config = dict(
    d_model=192,
    n_head=3,
    n_kv_head=3,
    norm='rmsnorm',
    norm_place='peri',
    qk_norm=True,
    attn_scale=0.177,
    extras=['capped logits'],
    init='uniform',
    init_std_down=0.00304,
    lr=0.00958,
    beta1=0.93,
    decay_fraction=0.724,
    batch_tokens=[16384, 32768, 49152],
    dataset='wikipedia_en',
)
MLP neurons of a small language model. Each row is named by its layer, matrix (gate and up: input weights; down: output weights) and neuron, and shows model dimensions 0-191. Each number is 128 + 32 x the weight over its row's rms, rounded and kept within 0 to 255. Numbers have three digits each. A neuron's up and down rows have the sign that makes its largest values positive.
After each neuron's rows, "fires in" lists the words (lower case) most often at its 100 highest values on Wikipedia text that the model never trained on; "fires on" lists the tokens most often at its 100 highest values on Wikipedia text that the model never trained on.

L5.gate84:131103150125120135141192109125124165188110084129153124144121121124161167177186093147101120118109138118143114115198143101060166088180065146095078096121116186100157065135142129132152127118127118097046120115102171132153169084080126106061092127095096095094119159145139175110223099076141133133096131120085117155120127164164143072207100157085155127152122175152078127087122136146127109148103202146163123158127169134142099115107086071131113131142120149162082162141109142106161121162090115100170112128153104154181108141143137156134132155123148185154084079065168113143080166085113189110
L5.up84:134167135148131178149165149100124119159120115157089138107159115083060118163147064110128144106172168173127192185109118167131102135109151169128134135144163091141147113159173174186183121120084130166142144162121107142132121068166127084123112150165071144111188084170047110112101111095086087116170131100149184137098090144089121113117090080175106138177087099120168127136143129153076156146145158147183146141128121186125103109090089159176131096116111132091089141135160115109094132192121116140110167179081119109145090067122076108151060147108060080170130146157197100134153123097095106084
L5.down84:136162159076067128105178116121141126140148079152145080155103130076161151136083128138115160093125102120128131098168112136106108103116034158158067116137073133127127114119175083088138091157170147123101098085124068129176148103087103066164125117170114085128115146019170105152155136094094110156078094117096128131131099146164140134155119189125125108158164206165120117124080116127133131151137123178147178180137084153182100097105100096155129128118067096175149113148152155150133138039117136140112117136187142115145157124102168147080167183133118160124128103102156158104073097112138213144
fires in: "in"
fires on: " In", " in"

L2.gate350:158098067082151123125168233094159127155145113137141156147042111182113159141125137121095156166093133131165115112138152193125115109112088166110133131174141159107122119099192138051125139193069113143125113151092155134160122156116131154088176134133126113119165115102100099085147087158086080101174169073116075160168178150141082057164168114180146161181147131085102144104130112136098126198105112152101066119116145171084102109075134112164104151144179153112116183114126086111088094150107147161177132128125107113075153129147140122116159066148157118154180178124150130151146161102119150153
L2.up350:161184089165099083033123161073129144111137121163120101094128121117050134191123124100142107199109160130143163128134056085127156064130128092125129176181100136095109123119166157112156169112090149142113150107079162140119150113091111028112135173145131130127115107149099166087146131081095126086092097127148045158098130181124101142133127168178110175159159164088131135095125146115130155166141086176119148152157113100170187129120162152163105136138121188140111112185148193169083095156162119099162161108184149111119160089151093114078099106110157105165163142163110110141148170125125156102
L2.down350:060084153101165187162181129147125130158124132149140133138137098126110127087079132111129091130147101152099118089092183141136130132144111134117113077088175145121148148119081133122088120154177129133141170114067128139113129174111117116158132083090217120142126203087104054142119117089116115107163136023107164102130106130140111098157115102105162097177130042082091099206115175175159086164124153137093078132120158142151060170199146099128155166130105144132172144084113114155134125088113049098102113102122103131176153131167119118122128182138154078134166095144089181084125141141136099120
fires in: "through", "than", "medal", "medical"
fires on: " th", " med"

L6.gate10:090089109162126106126120107122119094095126112156111111115144091123178154136105100138162201163177088124074139099192109093097143142125140120125112080085168093103159159148100177099162136213136162109167147132119163091142177128186095113110108104031145133134159115120128137161159077114158170078102090141144076095161111161151170129140122171167134125073137106141162102173169148087180154117146137130047096119072090130130110136072123103114165141164113188133166131077128098121150170172131119165160177119131170099122136169171145194128123115086168104148127194129172157163119173096163112186
L6.up10:213114124170079139090088061104145106086088151133165117104134084159116113145184199155072153132159136136094079159111038120116162146082141141169133048087148130120073099207115104163102128081111124162118120096138177173095108197128141072086114160111116142156104123162160116085119139122162150147109102161115172170116122134047155147121126122132100156097116112128150179115160079100126125123155119167172139158130123127145172131153100139182149182143137124144113116079099140134099123110123099163119152150141126211085138118139107081042128156160123094175135114085141126183115155159163100147
L6.down10:153111100112133087157122097093134136125151128156132128110111141124138099114149133086192110129087176165108082111158084110111040158144109110086103178105174080129123036115097129097097105064097086117116134116105116143126138133130137097126126171120146109108159141177142145137104123022094160174130178166163043072129141117110123136117089128180095153129122083113144123118061098168142124054150157160142173110108163110141185150085181119100180161059144120103138082188185079130127139130187113127163144122130144074083125131119189091084144091101165113095134077152159103115125116122153125107
fires in: "to", "under"
fires on: " to", " under"

L2.gate318:165125104110083079147082159091133179161108147204123094059093130064113137142115092145148119173142119093111106079080151157155091115086124141117195148126181127097093077116168122151195089098110122205169143143122169079157111109146137103099133079145088094053100183133113108114086134114117129133139130060140141169139111195141154145146155135116124096117141141192112185139156164136125118172141113170131162152211114117124119121131123072114089122093118153123152089149101152123144142143144109102117155146131160149131081137111071130130124163154115096072169136031132147128101167062121154202
L2.up318:133137115166150137141118093135148146144175140141088136117145110066126084149122072102150183084137166095139103109093214173182111144102156102147119111088114114156138163143138159133098111122112078097158137166142136165114155122122056116134102054133108139154204110121084090151118110088122101099110204105160184123105108166182105186180170083157146077090141167085166148125176135120159110145161155115123142136072119146049153155132118133180159115166146164106098198097127111128045085121119183080096104099078146131154094114061158125113155151179133108151145128097130134096171134076132131156
L2.down318:125140151087166134137130103124105152171123080177124140093080091090105174105114149068148107185157126161122127162101117149118090123122087136104105163154179159161108117164127106097149107175083142167126121152113145151142146093134163076094157198145108063074047131127175130061106100122137150135097112134101108092127151096130152141128073116118103124152142122141115179044108103076148152132086152072128186105163134135111114097110122067122062109110043101132091059161146146108213148150186095151113118143127107034126190179146113135153090093120138163116086114128144127153136118114151169107
fires in: "in", "from"
fires on: " in", " from"

L2.gate197:138144135135122141131071097120169182115158157108100115100140108158119134125051167169191147208150127083146118136116141114141181108138156137143089135087062056130073161113140148135130137095103141162110113151129193095094102144136111120069141143092171153123099164145091155085108157133102094102126104116090185140111172182135110128168198109108200159055121111110145106126141146152132139162126119194164183157083150156132097126075195116137103130134107130135144161121174099155148079192139094121122116124111111139129102136102104112214096146187083100155119087060138142113157099135122137220
L2.up197:132157142125135131132073059088183156099187158097159112132130108122155106114111169118182136187166109096151131106132110147144189118138156142176084139136093064169105179090123115094121134113110147146112156138129154125107081131146117092078163133120192135113081196161132179074088179130092127125116113120099170134102174146152128118187205117095135131058137148118132142091151149169135157156141140174161170150123144134136152102091186157126097130077090134127152132129171130157146099168175057117147103157088138132109072111168122102202095140211067092173115156122100125097143106137133147220
L2.down197:131180138103129070114180152117125086133105107153144134110147101085124144158166122113129134105133159135116155118154113128093083142144147139114081132158172150161115106186107146115084122138164118075168105084120107176147119084206145104169188148098079116110147155165157153160140121132158101159150162173109060037119069099142145129108068153225120153117155132164185120122179122081107117123096177123159114127140053127093145145132082124080179108083063119088114113091085110166118157077065135191141149079092187099173134186136123164129124123107164146143120150155135106161141167076135117128
fires in: "for", "to", "on"
fires on: " for", " to", " on"

L3.gate70:160100150160128114126069130120091110106124119147175125107126153125145159134137167132115127057127148137159150131181162122132189212093168132114105169088147089086113132138179133103146187174123088129138124131166158084133113105134182142095145111067143110129079168119055156121164123143151087090162096220129123127126145165140117119113191076110119125090111116151167140115235149116110079111106132132159117135204151159130207119125096153139120103138104102064112028123121108162151114122139126172136094120077149122121186152156122172109138088115093122159173154157118097087174191082126118142
L3.up70:212159153091045093079086105146094084077112132155122144108178109111090101116088150144107079126194135069193071102123079163134139119144114117174143070145110139146111141145116149135141119130090089143071074110146124108155064069164100145075102115118140109108145170122134113103106170087110115235103111169176135091094115159139103085134174107125097090079110104157104104109163092138137149120089134136119107102104130127140086140150157144114167179132069146136144119097070194135122107089119166134062084142143115109121207116170123093098109187115172142129158127161107115148108128143160113149
L3.down70:085187121166147107164122154108185117115119150146130188120076149125120154106158157108118126192106122158095143135115131119159057123174056087052105107154098136125142135093129218128058131154129153139190186151087182172080107205133129107155173143156142138143143117144130140123142135136182127119157176106135082131124131075121090139103100149152125143150171152138159149123093172115098125158171140120153120158100103139104138103135096098108139179127086128142124218085141026147150158154106148183160158098103153169167079134183171161152059130141118106155100114112152177159087138102144140139
fires in: "to"
fires on: " to"

L10.gate443:135112109146097138133111076069123127096145124131176154135179136128161125092146119143113112177129147127141135101099123148107134168139130156082108080136103140140129154171111182093125108132160125114204114125110133106063169101094134095142105130130139125163144138124137112143140138120191146079108109143141102140117132101220173133107161068155131154110140103164112153095157143128133093207143211118065114176071100073082150150111109105105131153160144127098142128113125136117095140085146148146201127182058128076091117148170156179118152073161168157144164170158210153144102074140139178251
L10.up443:129112134181104146110111084153175101144127065109167161129102070147112140151110125095143160154177128108114160083187136140187127121107141166168108095123101205146127106106083103141113081091079106168108141153119142169149061131166151129136092148093118160134151172134152146088070127128133128117079114120163136126167092134178164157160024180075104134183153174157143133104107132059204116173122129177151099074167101180100147145126134093117163158125122165181154111133106131164069114107097148160119117128128088133143100123161110086125142093144131160152122170095177189162058161156163087161
L10.down443:163116107126098148165115164089126160156130102155144084105194143106161056083136132154086157138118121120136137114183097090049133159141117156093083048166176118154109135212045152141098148083137128102135153138157120149084100118140152155146157129175100098145132131155131236118163118044087146132154118141119069062100137101120180200133092102142121122115102067161161121106088151137084150097123121123119128146093136089129123097136109130105182175115128139123126126095119138110113143098128173195182132111142108083138130124105200156163138126132118179131123161163148131185169140058135096126
fires in: "to", "of", "with", "make"
fires on: " to", "ith", " of", "ake", "ill"

L2.gate422:138101108145099143119057160145128123162140104151120161124140134142152133128149166098104174182091095101102073123107084178113100140181145118101133104146109158125112107099139134123140143114139211155110123122135163131116087154139134208120099107111159088150114170175126042111153187140165109179138168077148167156228136118133120125118177127149109113148108150188135147100149166124069117191197125151135174156149098147138137105152094126083139148112207153121163101119105137142130134104167164176138121122128147127096136074137122078116106101124143145146205192165140045149142096237165127140
L2.up422:142108090120090130131178063155152138115115099109088079150149108029145119164152107118085123139149137115047110127125146153151101169186151060153045142113150166117177168160099135118122165123117210153103164107088074129200133103086124122107113091155107159221121074132170129122130184110161147108156118146102134149129116175165125120109117156118114117130152160069146099146198138137125120196162162135116159110085201110149144122070127117131145090107195136107180107144103115142126044125147105120154162137109211141131126086117121114088146118136095151144149165161101135129126110170105133123
L2.down422:106134101176120136123136120097131118173153070116125209174079144136118114086101170097120079138153110171129081093156160117131109134144107133109105139081122107150102095130144193109184111139125174139136075188114079168135173145125131116110133107077109089133108224123156084094154143140126062179156061129134100109100169133186134109152123103123108105124155136082116132150093108106136066185115118087100122115162134140178101159167121133140118151161075193159103122087146130126100165128099144189103167090101107064136038172102097108120131156119111099121105135173087180096125174091163079063
fires in: "this", "through", "than", "thus", "thomas"
fires on: " Th", " th"

L10.gate201:135066125158116130119142145187121161168115093111157050082096089155149131124055086124110157128129123125094081205131141140147111090168125131091092123153165124118118130184084078120094104154191122120070121116093118118076118101145175151183144127148198126128133137124114152170129116129074123079165136101092150096123066140104115110095086145160169141095165097150187106142111124126105132110095175116118103152200066105121142136134138098146140125076089185083133125118092075143154160123111073080161100166125129095107107099103132140171120089117131152138107130227124156125110131105049031147
L10.up201:145056204127099066094109152093113144129048163097085154147117121109133107162097140123143168132127149171140152134152151135102122171127184138119097161152107170177130100098117159122082188113172135117092147114166111136131125099130111144163082091060152146123112143098104169161144202085090114177100148109106143093120121196138086121167116144086144150109168129125128119120134089179117048061167097150181180098183123102109165141069147095177166165108102162123114165139146133071085165099193128119047137085095176109141133127161102176149136097158110132143145137145116125199150095126111094119
L10.down201:116128148164122110161162202177150118161158123084184094151130142134032095112064138138174092114102057128083088140137134114125092088186136135064149101112112119138128117154084148205168070116160137141134109133114122146198126152135077117163161083157115157100108088119142149148082123110131068106163164142122130173139105137139110128080132135080160094180152101116141157143119115145087147116117156163108152132166127099124143105118131161128130191115091254112104069170136160115162137100171119064182145121135128133163204141124141139168174142125151125066136141152088115136137079110164085133
fires in: "has", "have", "having", "had"
fires on: " has", " have", "ing", " had"

L3.gate311:169134173164115141141176111159099080131146070125074117124103085085145103150126155096068159091204116160165140082179060164073111103138134167101135114074073081165114108159115109118147081046120149168232144141128100130089162103160100126110121112112114098117086120104108173174149150125162131127116176123125189145143132151151129136152176106170123161151083061117152117140121063129143076154162153108143192150126109113110181130158130111155152113137095149120122103132091169110092172153085113127110105183083159135106130159102090108159166165124073157183119185073134160160132156131126098144
L3.up311:098155156130107147086113183120152152152111086091091101075110101093134126172108074164136180160167108153153039109119221136141134149148148195135159107150103149081121143129189149102111183091082127199124183104142188166125124129118162054094150097179125104157137118165108096107138112164090124164046129090184133125080113111161089157169158114109137144135112125118091156084164063149121130112080153157116163114127086126085085125112132127122101084140142137103120141181166132108126122141114136107142142084091146139105201135080148103161117108137186108200138097071119185109151151099147148125
L3.down311:141102089081096117100175079122108100167158131105129115124091048073192115074125169149120085089151145133169170112141092124132087108073083150109146145106157084116148094123113146142106048114144133109133084151089078101107111119109150142107116179129088103098105163139153191134119124102184123123108118126118142058134092129187172132164163144201046132151065114134158104158118133064118115122104139114132224120165137126085144130146112084140121140142085086088096165109078126180139181181115108102133161165128181059140155127120132124139165099113083151101142101091116130124123121072123199140
fires in: "at", "from"
fires on: " at", " from"